Weights of a small transformer language model.
Size: width 384, 4 heads of 96 (1 for keys and values), MLP 1536 ReLU, vocabulary 8192, 23.3M parameters.
Training: a variant of Muon for these matrices, 396M tokens, 6799 steps.
MLP neurons of a small language model. Each row is named by its layer, matrix (up: input weights; down: output weights) and neuron, and shows model dimensions 256-319. Each number is 50 + 15 x the weight over its row's rms, rounded and kept within 0 to 99.
After each neuron's rows is what it responds to, as a language model described it from the Wikipedia text at the highest values.

L6.up797:53 53 65 69 49 41 49 59 34 40 74 75 38 72 48 36 39 66 54 61 40 26 41 49 48 31 30 50 50 39 50 55 65 28 56 30 61 64 63 50 28 51 66 60 33 66 41 45 30 35 53 40 31 23 41 37 64 46 49 49 35 47 50 66
L6.down797:40 27 48 63 53 39 40 51 49 36 48 37 58 55 62 56 57 60 28 37 60 62 22 70 42 62 54 33 44 74 59 48 63 45 72 58 17 44 58 71 21 50 55 59 44 60 53 35 58 67 55 55 53 20 42 14 33 56 33 46 90 43 40 34
Linking "of" in names. Mostly "of" (sometimes "in" or "de") joining two nouns in titles and names, like Jesus of Montreal, Treatment of Animals, Armistice of; also some mid-word pieces (thousand, Buenos).

L2.up730:38 60 51 36 46 61 56 51 23 41 48 41 40 58 89 43 60 27 34 40 43 52 70 48 59 64 54 56 45 45 48 65 57 52 49 50 46 72 50 58 41 59 34 49 40 72 54 55 48 63 36 15 51 74 55 58 54 37 61 56 81 21 63 38
L2.down730:49 53 67 55 42 59 51 51 42 50 60 52 63 58 76 38 37 60 56 42 36 19 34 40 56 34 64 43 21 35 49 42 35 37 48 61 73 39 39 68 45 57 74 43 46 74 04 53 36 61 68 47 21 48 46 58 66 51 49 65 27 32 75 37
Predictable continuation tokens. Fires most on "well" in the phrase "as well as", and on middle pieces of split words like al-gor-ithms, s-ax-ophone, der-iva-tive.

L6.up1007:39 39 38 65 55 54 39 38 69 55 32 25 66 55 82 59 35 45 49 67 63 56 49 54 46 78 46 81 57 72 35 63 54 77 44 45 44 58 78 64 54 69 61 63 65 50 72 34 61 26 60 34 47 67 23 46 47 52 27 62 65 42 59 54
L6.down1007:69 64 28 50 62 60 54 52 51 45 49 52 66 62 64 59 68 63 41 48 52 34 42 53 44 81 32 71 63 38 31 53 62 63 55 47 65 34 71 58 68 49 72 52 53 48 82 53 50 28 55 37 64 43 39 55 51 49 37 43 30 21 54 53
Place-name endings. Final token of a geographic place name such as a city, county, state or country, often in team names or tables, e.g. York, Cardiff, Birmingham.

L6.up285:65 40 64 25 34 26 37 59 71 40 55 35 49 55 50 34 37 31 43 55 40 61 40 52 61 79 42 26 24 61 51 16 47 85 33 40 47 73 49 76 40 77 32 21 54 76 49 44 50 40 51 56 39 41 36 36 44 66 51 52 53 43 78 31
L6.down285:60 77 26 33 44 75 48 31 43 62 47 51 39 35 48 57 27 54 72 42 48 35 41 42 77 98 53 47 19 44 32 34 79 45 67 66 50 28 60 33 31 56 53 42 59 50 48 41 54 48 37 65 47 27 36 47 40 47 43 44 57 64 52 30
Middle of linking pairs. The middle word of "as well as", plus en dashes and hyphens joining numbers (10–12 mm, 21–9, 12-pounder), and some "and"/"to" links.

L3.up223:33 47 75 62 61 39 45 69 55 48 56 47 52 52 61 65 67 46 48 42 79 39 50 83 37 51 44 48 47 59 45 68 47 65 81 43 59 57 37 23 36 68 64 46 66 65 26 22 58 39 66 67 37 63 49 50 46 23 65 23 35 57 22 55
L3.down223:60 27 31 24 52 45 48 50 53 50 43 45 99 46 68 38 80 58 39 70 52 64 56 59 49 53 49 32 82 62 46 44 68 49 61 46 25 53 61 54 33 88 70 38 36 38 28 25 38 45 43 36 41 53 15 50 38 51 52 45 59 54 84 51
Mid-name tokens. The inner pieces of multi-token proper names, mostly "of" in institution names (Museum of, University of) plus middle word-pieces of personal and place names (Tor-res, Thurs-ton, Anti-och).

L2.up297:30 48 69 63 72 53 50 43 48 73 53 74 55 64 66 22 64 37 47 55 70 25 24 37 46 44 37 38 60 51 77 39 43 58 56 46 32 58 32 34 52 63 38 50 49 52 58 57 52 75 71 51 60 22 36 35 62 71 38 48 20 44 30 29
L2.down297:55 45 62 58 27 34 62 86 54 61 40 30 09 44 78 28 56 38 48 44 52 56 66 48 66 41 46 68 68 58 73 45 60 46 39 58 66 61 26 25 64 57 38 66 29 30 30 41 51 51 59 50 74 79 43 25 42 40 61 45 75 50 62 56
Of in proper names. Mostly "of" inside multiword names and titles (Hall of Fame, University of, House of Representatives, one of), plus early fragments of split words (Gu-gg-enheim, Sw-eeney, Bir-mingham).